config.yaml
activation: "reglu"
positions: "rope"
rope_base: 10000.0
parallel_block: true
init: "normal"
init_std_o: 0.00548
optimizer: "muon_variant"
lr: 0.0121
final_lr_fraction: 0.02
dataset: "wikipedia_en"
MLP neurons of a small language model. Each row is named by its layer, matrix (gate and up: input weights; down: output weights) and neuron, and shows model dimensions 0-127. Each number is 128 + 32 x the weight over its row's rms, rounded and kept within 0 to 255. A neuron's up and down rows have the sign that makes its largest values positive.
A block is one neuron, or neurons of one layer that tend to fire together. After each block is what it responds to, as a language model described it from the Wikipedia text at the highest values.

L3.gate52 [105  69  71 123 211 158 158 133 128 104 142 112 118 110 148  85 138  79 114 149 110 123  88 151 121 153 132 119 177 168 163 145 170 160 171  82 128 154 145 147 112 189 106 130 110 125  97 140 187 118  78 141  85 134  81  84 121 157 144 106 100 124 134 174  85 157 133 181  82 141 114 152 103 152  92 135 167 147 121  96 170 112 172 143 118 129 165 100 101 105  93 158  44 144 137  75 162 195 106 142 100 100 151 147 147  96  64 115 142 198 151 110 123 164 129 184 164  91  70 110  94  99 132 107  90 169 110 107]
L3.up52 [131 169  92 118 131 142 142  85 100 191 126 162 104  84 100 120 125  81 157 156 103 163 125 169 131 134 164 146 143 156 129 182 127 119 159  43  94  82 179 123  70  52 142 107 163 145 142  88  66 109 134 136 119 199 161 132 176 141 170 148 117 151 115 123 127  78 141 118 125 105 178 156 117  64 130 122  83  90 113 167  98 152 113 151 143  95 138  99 131 161 129 149 106 140  96  92 170  31 148  81  88 151 111  48 146 158 165 140 135 103 158 168 168 142 132  84 158  92 101 165 156  91 190 141 166 133 147 148]
L3.down52 [144  76 103 129 116 162  70 203 154 155 138 171 136 121 171 136 139 121 136  98 143 141 118 234 110 194 125 124  63  54 112  82 160 141 142 105  98 161 129 193 141 137 110  75 115 120 123  81 126 129  87 143 142 155 113 117 113 162  53 137 104 118 133  94 112 187 146 118  89 126  95 168  74 152  87 153 120 143 133 172 127 143 121  80 126 112 127 142 145 108  78 149 135 124 141 147 117 170 147 121 163 131 194 155 160 178 134 114 127 121 149 130 155  86 102  75 136 115  97 132  92 133 118 113 133 109 150  67]
L3.gate270 [ 55 131 127  71 172 163  52 119 123 117 115 136 162 183  90  84 159 157 135 141  90 126 136 110  93 143 118  65 130 112 112  77 157 114 149 147 133 154 113 184 156  89  92  89 130 121 141 123 171 130  85 101 134 117  98 146 157 137 116 111 148 158 128 144 127 116  92 103 100 129 141  98 200 156 149 152 160 115 162 183 178  98  96 135 137 137 133 172 128 126  95  85 146 157 145  95 155 156  99 102  74 150 143  88 140 124 129 144  86 103 140 127 121 114 134 108 103 141 175 178  91 210 128 108 147 116  76  73]
L3.up270 [147 169  90 141 162 149 127 146 137 141 120 125  92 159 143 136 143 175 102 122 155  82 121 120 153 144 141 107 122 138 115 138 169 182 149 148 101  88 177 114 156 157 149 111  82 193  98  76 108 142  75 109 136 150 114 126   7 121 210 130 126  87 121 118  71 138  97  93 141 111 148 133 105  88 102  76 122 171 140 123 131 104  74 111 186 166  62 118 125 196 139  90 138 120 125 154 138  86 132 113  91 122 156 157 101 174 175 147 147 146 129 131 161  94  83 119  95 109 153 101 146  83  90  99 167 180 106  88]
L3.down270 [ 38 132 110 115 110 143 101 157 181 128 160 134 103  97 126 175 148 143 102 174  87 147 115 102 170 146 133 123 166 116 132 122 165 119 129 164 108  88 173 117 101 117 160 139 103  95 124 179  73 108 138 162  46 143  90  49 190 121 133 172 148 118  97  91  68 137 111 121 148 130 155  87 177 120 126 145 138 156 136 126  99 123 109 107 132 168  94 147 108  81  51 117 152  87 207 121 100 195 127 118 145  94 158 126 149 109 176  85 143 195  93 127 162  74 152 122 117 120 137  81 134  72 175 185 150 108 143 138]
L3.gate529 [ 99 138 100 108 159 104 123 170 189 154 117 131 125 184 119 165 163 103 102 140  93 140 113 140 187 177 173 135 159  46 147 124 140 154  91 100 209 118  71 122 151  88  82 102 150 107 143  95 103 153 127 119  86 180  91 143 102 119 178 100  67 113 132 183  86 130 148 152  79 134 148 133 159 134 104 129 123 148 104 156 167 130 155  94 140 156  92 128  84 206  80 113  77  97 111 148 156 148 170 124 142 115 146 139 136 159 124 118 117 163 164 135 116 180 180  82 144  98 115 170 121 176 119 124 184 101 137 165]
L3.up529 [133 156  89  89 141 191 121 122 170 101 122 133 145 100 126 103 141 113 181 137 108 153 147 179 130 141 124 137 199 132 155 103 139 108 159 103 180 103 113  82 145 146 114 112 200  96 128 114  89  72 116 128  95 238 118 123 102 100  75  95 110 117 134 150  64 175  83 128 165 105 130 139 128 132 120 125  87 127 146 163 182 154 120 165 134 156 139 163 102 192 114 117  75  99 113 148  90 130  65 134 103 171 138 127  99 218 156 167 139  97 109 136 137 162 144  70 124 133  75 131 156 127 120 173 159 102 207 152]
L3.down529 [ 65  94 139  95 130 151 107 103 113 138 109 152 134 155 107 122 111 116  80 117  74  66 121 119 105 127 166 133 104 112 238 142 168 161  85 142 166 174 163 106 159 159  65 120 145 152 114  84 158 169 147 121 131  49 158 142 124 217 122 103 130 145 159 103  61 117 138 139 102 103 131 123 141 103 111 109 205 120 145  71 116 151 155  83 120 136 131  99 164  86 116  96 158 181 120 139 116 115 170 111 143  89 177 116 179 117 143  90 154 101 110 116 148 136 161  89 199 125 175 166 106 136 127  76 135  95 107  82]
L3.gate921 [130  75 105  92 117 127 104 192 155 173 143 107  69 132 132 157 197 128 157 128 147 135 102 107 120 104 154 130 127 149 160  81 152 173 122 157 109 133  88 136 143 134 176 140  93 147  95 153 134 160  75  85 125 170  84 168 148 184 129 159 111 107 117 105 131  64  62 109 170 153 103 112 163  93 137 172  95 178 166 112 110 194 127 117 139 134  44 131 171 214 124 124 157  67  77 158 152 122 115 109 131 105 132 169 164 142 113 142 113 121 157 124 146 170 115  85 179 137 149 119 137  54  96  85 153 167 132 122]
L3.up921 [104 183 100  95 131 124 180  85 126 169 122 137 138  97  96  90 166 144 139 165 148 107  84 183 127 121 107 118 119 129 120 142 172  94 155  95 166 145 117 131 114 144 101 159 149 117 119 136 102  79  98 154 124 191 124 143  81  80  81 107 104 172 136 184  68 154 149 149 200 157 156 136 143 120 109 147 144 128 119 181 104 178 115 104 144  75  99 142 133 129  67 118 137 154 166 164 102 103 115 134  98  96 167 124 165 101 114 182 102 178 145 175 106 204 141 132 127 118 137 146 147 131 134 120 139 137 194  90]
L3.down921 [110 137  67  89 121 143  60 198 148 112  88 155  88 110  88 177  51 154 106 112 111 114 195 140 104 150 139 129 150 156 195  69 164 148  76 128  97 147 162 160 185 135  71 149  68 107  55 133 181 223 161 140 163 126  95 129 176 166 125 143 165 111 149 200  76 138 118 127  95 108 142 125 111  78  78  88 132  99 137 162 201  49 118 147  90 163 167 148 144  84  53 148 118 147 116 120  88  92 173  99 153  90  91 106 130  88 107 136 146 137  94 107 145 118 124  69 176 154 150 129 160 118 140  90 135 134 130  73]
Description: Year final digit. The last digit of a four-digit year in biographical and historical prose, e.g. "In 2007", "in 1918", plus the s in decade words like 1980s.

L6.gate523 [147 184 207  79  66 186 167 153  49 146 121 143  52 121  92 101 124 109 109 100 124 118 122 126 108 129  76 173 206 123  82 118 132 111 128 129 151 109 146  74 180  94 114  96 126 121 101 121  87  73  80 136 101 203 151 127  99 128 185 156 113 119 137 186 132 149 145 161 153 116 120 122 118  83 111 173  92 111 100 179 158 245 180  84 150 113 117  69 123 107 102 149 138 113 128 175 105  87 112 119 146 153 110 161 163 128 130 122 103 160 111 134 158 112 161 120 116  89 150 108 131  86 174 135 136 124 189 141]
L6.up523 [114 151 138 126 137 204 147 139  90 187 139 149  98  70 141 128 146 178 128 161 152 101 137 178 124 111 113 163 116  97  91 167 163 148 126 107  90 134 121  94 136 113  73 127 102 137 130 156 132 137 106 165  77 119 147  84 130 142 166 133 138  67 120 131 114 157 146 117 124 122 183 168 120  64 135 110 133 202 147 143 134 138 145 140 191 136  99  96 112 185 168 137 135  96 114 178 159  79 111 188 147  88 164 149 170  94 112  67  80 120  99 116 162  70 182 139 140  70 102 113 111  76 212 156 198 124  92 102]
L6.down523 [103 149 150 112  70  76  97 153 167 129 105 124 127  94  92 102  96 124 162 147 141 135  77 116 109 150 158 150 136 126  81 191 124 127 141 101 142 156 133 111  94  97 140  63  95 172 116  73 139 129 152 124 120 123 129 109 104 121 141 124  58 129 141 109 116 127 173  92  88  93 165 131 163 129 157 141  92  76 135 108 135 178  83 162 133 188 123 152 155 128 177 150 117 144 159 112 117  76 130  74 128 125 129  95 146 175  85 109 138 113 144 152 105  78 118 137  70  90  58 158 163  69 105  92 127 128 144 117]
Description: Career transition connectives. Words like before, to, at, after that link one step of a biography or narrative to the next, as in "attended Kilgore Junior College before transferring", "left Portico to launch".

L3.gate43 [111 127 149 202  99 166 143 127 162 169 242 154  92  74 131 126 121  99  50  79 102 114 118 153  99 125 145 119 160 189 108 159 132 112 139 116 147 147 154 136 151 127  62  82 183 163 130 128 151 131 104 127 158 107 147  87 193 176 148 143 143 123  68 101 100 123 142 159 131 126  85 104 111 140 135  95 169 157 152 163 101 168 148 133 190 118 132 133 114 156 162 130 104  83 151 112 162 121  81 175  97 214 111 109 136 133  97 114 100  89 152 135  45 104 194 165 131 148 131 141 147  85 176 115 142 104 100 155]
L3.up43 [127 101 173 126 178 125 125 136  71 153 151 128 111 148 162 197 100  33 130 140  95 133 101 167 130 123 103 161 160 164 109 189 121 105 149 140 124 122 112 159  72 140 164  85 110 177 111 138 106  99  96 105 102 138 135 151 175 148 142 115 150 144 148 169 141 150 132 161 126 103 152 179 116  88 117 104 147 169 115 140 151 170 166 140 127  74  42 125 171 142 151 113 130  92  88  98 136  70  76 123 112 104  85 126 150  50 126 162 114  96 200  76 137 122 133 135 118  97 163 169 152 120 152 121 129 120 178  74]
L3.down43 [153 136  56 102 112  66 124 119 171 128  96 136 159 116 110 118 120 122 146 153 119 104 133 145 115 152 166 140 140 134  81 131 141 136 113  74 170 163 149 102 100  79 122 143 130 118 156 134 101 156 191 133 129 136 142 111 186 138 111 210 126 152 123 136 118  95 178 161  83  76 109 125  89 146  97 159  85 110 152 104 117 163 147 132  87 176 168 147 128 129 108 129 132  42 111 113 145  87 146  91 131  75 141 188 232 145 119 138  98  90  88 124 100 159 166 120 126 171 160 132 110 158 145 115  87 151 158  92]
L3.gate185 [ 93 138  81 140 112 158 174 133 126 143 131 160 134 130 120 139 167 161 115 102 164 164 151 171 137 106 164  81 172 168  59 120 163 105 161 131  44 129 158 144 104 105  80 129 131 140 113 196  90  88 145 167 120 148 165 132 182 116 132  82 118 142 141 138  99 107 138 154  93 148 139 162 117 131 123 191 134 144 116 143 146  79 159 146 167  37  85 129 114 118 163 166 178  79 136 149 174 139  59 160 130 146 174 129 163 125 105 139  79 179 133 117 123 148 131 131 105  80  99 170 171 162 160  95 139 131 158 173]
L3.up185 [150 127 108 129 132 153 215 182  97 147 143 111 137 142 179 130 132 108 149 145 138 139 144 171 166 109 122 150 134 161 172 150 129 138 166  90 134 108 133 143  82 103 130  70 112 130 140  65 108  84 164 120 132  99 120 156 140  92 156 146 154 115 199 108 122 109 105 153 151 130 153 162 148 122 138  95 116 102 155  94 151 111  99 127  85 114 102 132 122 143 137 151 163 132 146 129  97 147 152 162 110 116 151 143 101 148 100  83 124 127 137 151  98 151 106 154 140 137 105 113 169  91  87  89 172 166 151 141]
L3.down185 [161 121 163 187 108 109 119 129 163  80 119 115 118 105  61 175  51 190 112 169 122  84  89  47 146 135 154 106 144 119 119 143 140 154 109  79 145 115 158 119 122 144  57 188 135 119 158 133 131 136 149  88 120 144  61 143 129 143 156  92 126 101 101 156  91 118  93 108  78 120 141 120 121 135 138 182 137 153 153 184 129 113 188 101 163 196  94 131  90 191 112 178 167 137 145 126 116 143 150 121 138 101 161 138 105  77 109 115  59 136 173 154  87 124 161  84 128  81  92 155 135 141 185 125 139  82 155  70]
L3.gate315 [112 124 196 192 119 115 109 151  66  85 159  80  88 136 105 142 135 175 149  91  98  74 146 176 126 151 176  84 135 150 136 121 107 149 108 128 131 156 113 103 125 170  62 101 103 121 180 163 168  87 130 116 101 115 118 129 159 161 117 169 115 121 123  71 124  79 154 139 128  99 125  93  94 134  92 159 106 132  96 161 223  87  61 152 124 132 178 170 128 167 163 164 111 143 142 120 178  75 147 193 110 152  88 146 109 122 137 228 114  95 183 122 122 161 149 158 147 140  95 121 133 141 192 104 168 110 156 100]
L3.up315 [122  47  94 138 155 171  99 114  71 161 117 115  94  99 104 108 135 100  93 127 140 107  82 192 145 128 116  75 151 162 121 114  79 140 172 138 157 132 143 134 131 123 106 100 148  88 189 117 156 117 171 185 132  93 143 159 137 118 129 122  56 134 110 106 120 131  81 180 122 160 149 158 141 128 126 104  76 150  84 138 145 118 128 101 128 111 141 137  85 122 174 147  91  64 112 161 137  59 125 136 115 149 147 140 128 111 138 126  54  75 132 120 118 119 114 155  94 119 132 137 146 143 142 120 140 103  91 107]
L3.down315 [162 148  56 125 145 154 112  73  96 110 119 193  88 139 155  89  88 104 101 175 118 138  99  96 131  88 117 152 149 146  93 168 172 142 134 143  95 124 137  85 126  87 165 100 121 126 139  97 104  85  79 131 179 133  70 170 153  87  87 140 159 140  96 126  84 115 157 167 114 138 129 153  50 143 125 156 155 121 180 160  65  88 135 118  93 111 144 120 136 144 125 157 177 152 128 122 150 139 113 156 131 124 173 139 120 104 102  89 106 111  62 117 116 155 103 114  81 109 132 107  98 123 124 146 127 107 120 174]
L3.gate998 [ 98 133 122  93 143 147 145 112 120 149 147 123 117 158 130 119 129 139 128 128 150 144 155 240 113 180 172 161 142 160  95 154 141 147 169 122 125 107 122 148 114 159 137  91  95 167  85 195 123 193 133 106  59  70  53 105 134 160  71  75 160 130 146 131 128  89 100 126  56 203 202  98 132 118  95 148 188 153 164  96 186 130 107 153  73 121 155 128 139 146 149 165 101 107  86 122 110 123 135  95  57  63 153 142 171 115 139 123  93 127 179 126 107 131 132 115 210 104 150 177 141 150 139 111 134 104 156 122]
L3.up998 [154 192 140 119 141 161  99  68 117 141 113 140 136 176 170 145  95 146 176 154 156 155 109 137 107 174 122 162 140 143  66 204 141 181 123  85 122 143 149 133  61  98 113 173  93 177 118 134 146 107 155 123 175  84 101 132  98 179 135  92 158 135 132  77  92 108 177  22 123 130 170 100  86 110 113 174 110 127  87 156 119 129 121 158  79 178  95 130 135 108 147 191 185 127 139  69 148 149  67 112 130 161 109  69 160 132 113 119 133  86 101 126  91 153 148 119 126 138 136 109 186 141 145 139  72 143  58 120]
L3.down998 [174 126 151 102 122 122 133 171 129 165 150 130 132  93  83  94  82  98 112  99 184 148  97 150 138 128 185 146 142 119 139 137 126 124 180 168 161 150 149 154 115 119 176 142 126 193  78 133 147 143  77  60  92 164 163 139 203 113 169 136  89 146 124  93 175 139 133 103 166 156 187 191 140 142 175 160 174  93 169 121 102 117 129 107 180 202 181  84 120 146  82 125 101  97  52 151  65  85 147  99 124 122  94 136 105  98 175 112  31 154 138 125 118 124 115 152 133  83 135 145  88 211 137 100 156 104 112 158]
Description: Clause-opening preposition "by". Prepositions, mostly "by", that open a new phrase after a comma, period or participle, as in "By 1928", "commissioned by", "released through", "according to".

L6.gate292 [165 137 114 148 128 124  90 156 180  77 124  93  89 123 137 140 125 156  91 138  94 113 111 169 122 129 128  59 141 119 146 130 166 145  97 129 145  99  84 130 140  97 136 139  74 169 110  92 123 134 123  81  73 112  84  84 149 112 107 187 163 116 143 124  82 134  97 153 121 140 143  79 122 149 138 174 157 127 153 128 106 137 155 140 121  97 105 175 158 146 127 139  85 172 132 111 135 139 150 129 124 133 156 148 137 117 137 148 151 111 102 139 119 141 106  32 168 107 168 154 160 172  66 152  63 104 133 151]
L6.up292 [127 155 160  88 142  60 100 174 169 157 113  98 105 153 120 140 150 146 107 158 158 150 233  88 115 117 173  99 120 129  95 121 127 106 147 109  65 101 126 130  89  97  98 112 168 139 154 124 130  89 145 118 125 109  56  33 114 109 131 123 125  85 164 134 104 167 168 243 117 171 115 111 153  99  93 196 120 143  81 113 110 121 182  96 109 128 127 132 152 161 126  50  98 147 123 103 160 183 150 120  81 154 168 106 120 147 132 114 110  66  68 113 118 161 100  89  69 148 108 122 159 157 133 145 157 131 135  75]
L6.down292 [143 116 109 140 135 136 137 102 121  94 160 165 115  76 116 170 167  69 123 120 136 108 124  84 159 113 112 137  87 133 128 145  98 183 143  93 160  86  83 144 121 171 161 100 131 106 146 138 137 128  82 147 134 119 118 170  95  99 135 115 167 164 138 165 141 133  68  79 134 126 108 154 105 153 161 115 129 111 169 138 148 145 121 148 136  81 157 141  86 145 122 131 155 101 147 110 131 134 140 130 111 114 149 190 106  73 113 131 118 188 146 137  75  98  62 113 168 111 131 166 120 146 159 118 107  91 130 142]
Description: Word or number completions. The final piece of a word or number split across tokens, such as the 9 in #59, 0 in under-20, ang in Wu-Tang, kes in Sykes.

L4.gate56 [116 120 136 132 103 150 130 171 140 143 145 143 145 115 206 117 113 139 171 147 135 107 154 169 118 172 149 133 167 159 135 167 149 173 117 129 162 142 111 107  66 119 135 115  46 136  93 158 113 118  96 165 127  89 114  87  90  80 128 184 178 200 159 100 143 106 132 128 164  88  86 154 125 113 165 116 160  94 129 123 183 153 108 195 170 148 144 151 137 184 149  68  91 135 147 115  67 139  91  40 148 136 110 124 133  88 137 101 151  70 164 126  98 155  99 135 137 173 127 126 108 151 131  92  98 119 137  70]
L4.up56 [128  77  69 140  84 154 115 104 149 167 125 129 159  66 133 107 102 131 163 134 137 129 131  77 100 162 181 128 118 150 154 126 126 120 111 137 146 118 179 190 153  62 164 134  79  86 112 111 123  71 154  75 168 172 171 133 110 119 158 148 103  97 160 151 105 117 107 188 147 164 152 122 120 101 136  82 110 125 105 121 129 138 118 133 175 108  93 137  90 134 131 110 138 135 130 104 150 131 141 202  82 114  49 114 112 118 165  69 148 108 173  88 113 129 179  89 135 170 162 129 136 176 112 118  95 150 126  74]
L4.down56 [145 136 164 134 122 117 107 163 179 232 118 133  88 154 137 122 145 170  91 132  87 144 156 161 133 116 113 101 163 129 163 155 150 115 103 106 129 122  85 113 104 122 160 188 135 110 121 107 183  71 116 127 163  90 130 151 167 160  95 138 147 172 122 102  95 107 130 112 162 109 101  82  74 116 107 127  65 104 153 127 136 154 166 222 153 136 156 143 169 128 136  89 113 131 155 147 122  81 117 142  96  72 117  87 151 159 123 200 232 184  79 154 116  90 104  67 171 114 169 176 133 195 115 139 195  87 117 128]
L4.gate181 [191 130 116 106 104 109  62 103 127 123 121 110  96 143 129  36 137  56  98 109 126 101 132 150 161  76 169 127 101 176 157 100 173 131 183  75 103 144 164  68 218 135 153 108 198 147 133 152 151 106  93 129 173  56 114 112 133 111  63 112 144 131 141  88  85 172 157 143 175 137 158  91 156 140  79 118 117  55  91 171 189 151 133 128  91 122 135 136 150 168 147 175 153 131  72 138 121 148  95 136 156 135 151 136 147 109  88 150 179  58 129 120 121 148 117  79 190 152 116 108 152 146 112 125 137 165 133 128]
L4.up181 [117  57 140 133 113 133 162 117 145 110 146  85 100 118 110 104 162 156 139 142 149 188 109 171 165 130 132  99 128  91  96 121 158 137 219 107 165 132 132 158  86 133  87  81 175 124  60 114 145 178 126  92  96 144 133 130 135  87  99 181 113 130 155  98 130 157 104  95 176 112 166  68 165  84 143 143 133 108  81 102 189  68  78 149  96 140  86 184 165 180 104 149 164 167 158  68 119 150 106  74 117 154 158 128 122 134 209  85 133 113 169 142 127  76 134 118 134 114  88 105 122 153  79 110 172  89  79  86]
L4.down181 [112  87 175 109 212 126 122 165 127  97  66 103 125 126 167 177  84 189 188 177 112 127 220  65 159 120 157 107 170 152 172 129 131 101 117 142  98 155 138 131 138  39 175 172  55 133 175 109 160 124 102 129 116 154 128 125 116 139 137 129 129  89 117 148 152  95 124 148 127 164 167 152 109 170 126 123  73 124 187  67 136 141  83 104 123 166 156 131 140 109  57 103 139 141 126 134  84 140 157  90 115 117 139 111 131 101 126 140  95 142  54 153 114 137 102 119 138 162 127 173 137 155 118  96 126 156 103 114]
L4.gate202 [ 79  30 138 168 140 121 102 106 137  93 122 136 161 155 169 100 116 130 119 171  78  66 130 144  78 113 173  97 131 129 170 103 104 153 132  94 114 135 126 101 140 117 142  79 167 110  77 176 146 124 118  87 114 111 135 117 145 141 117 144 112 200  78 104  98 136 172 164 104 134 100  76 119 126 120  90  93 116  95 129 182  96 106 208 174 122 139 156 147 111 220 137 209 158 131  92  87 147 109 120 138 140  89 156  80  78 124 100 160 154 197 122 110 187 156  98  95 145 149 123  91 154 116  76 154 106 156 109]
L4.up202 [143  50 119  80  84 127 138 165 111 100 178 171 110 123 173  39 133 151 100 137 118 115  95 106 154 143  51 132 188 151 180 173 182 115 119 113 128 102 181 128 110  51 125 152 129 159  85 184 162 111 101 129 143 142  79 103  97 119  71 140 169 165 105 142 128  68 182 123 163 129 164 105 171 125 118 137 177 109 143 113 186 124 146 141 132 150 139 174 118 176 129 170  99 122 150 148 176  80 142 100 163 110 103  92  93 108 154  64 180  76 128 114 163 127  83 122 114 182 144 124 115 141 160 131  64  88 117 105]
L4.down202 [145  76 121 113 117 165 159 139 189 142 104 136 127 140 163  65 128 179 124 172 129 149 128 177 144 143  95 116 134 109 216 117 114 173 140 135 132 142 186 151 107  77  94 158 139 106 116 210 139 138 177 182 136  79 102 118  97 139 168 132  80 132 133 193 123 116  94 147 130 155 118 107 159 153  79 180 142 183 122 145 100 152 137 147 154 125 112  90 188 131 133 136 117 124  69 153 138 181 147  88 131 160 138 103 128 131  94 181 131 100  69 144  90 107 109 108 120 130 124 219 115  82 140 159 104 116 123  95]
L4.gate864 [124 108 112 123 121 175 128 114  74 143 112 167 145 100 169 142 182 133 102 151 127  63 111  76 135 161  97 202 183 120 160 165 125 117 185  98 125 119 154 139 135  63 107 170 122  85 170 103  80 110 107 183 115 158 101 196 112  52 123 127 108 118 136 128 132 115 184 146 138 140 126 158 187 151  97  74 133 154  61 139 226 129 132 111 199  91  89 147 136 131 159 126 119  84  79 170 133 104  91 157 165 163 136 118  96 140 144 178 149  71 144 109 126 114 163  69 120 148 152 167 108 208 136 137 144 165 204 123]
L4.up864 [117  63 101 109 133 102  88 100  83 155 136 155  57  99 112 141 168 156 104 169 164 183 148 143  75 111 109 141 163 147 145 132 175 112 126  94  91 114 142 157 114 133 143  84 110 120 131 180 116  75 150 132 128 105  95 161 134 126 169  91 183 113 114 202 114 125 127 144 118  97 107 112 118 162 136 156 143 151 101 173 155 137 107 173 166 123  91 148 138 147 129 159 137 119  61 123  96 106 124 146 130 132 128 138  85  84 188 117 159 130 139 119 148 147 105 120 161 170 136 111 114 153 107 147 178 132 136 114]
L4.down864 [107  74 117 114  47  85  88 148 136 149 164  61 140 157  73 130 112  98 165 102 130  94 144 158 113 123 204 143 104 107 196 158 153 112 173 130 158 153 126 117  84 138 147 149 153 155 139 123 166  90 109  92 164  76  79 133 192 118 125  54  86 142 115 149 146 176 121 144 149 135 141 153 132 135 177 111 110  88  87 165  59 183 124 139  96 104  78 104 148 174 109 147  88 131 157 138  91 111 148 138 189 138 119 149  84 101 111 135 153 121 149  85 113 102 139 135  94 106 102 163 133 110 189  89 121  89 132 116]
Description: Digits inside multi-digit numbers. Single digit tokens in the middle or at the end of multi-digit numbers such as years, district numbers and IDs (District 65, Law #1627, 1917), plus occasional final word pieces of names.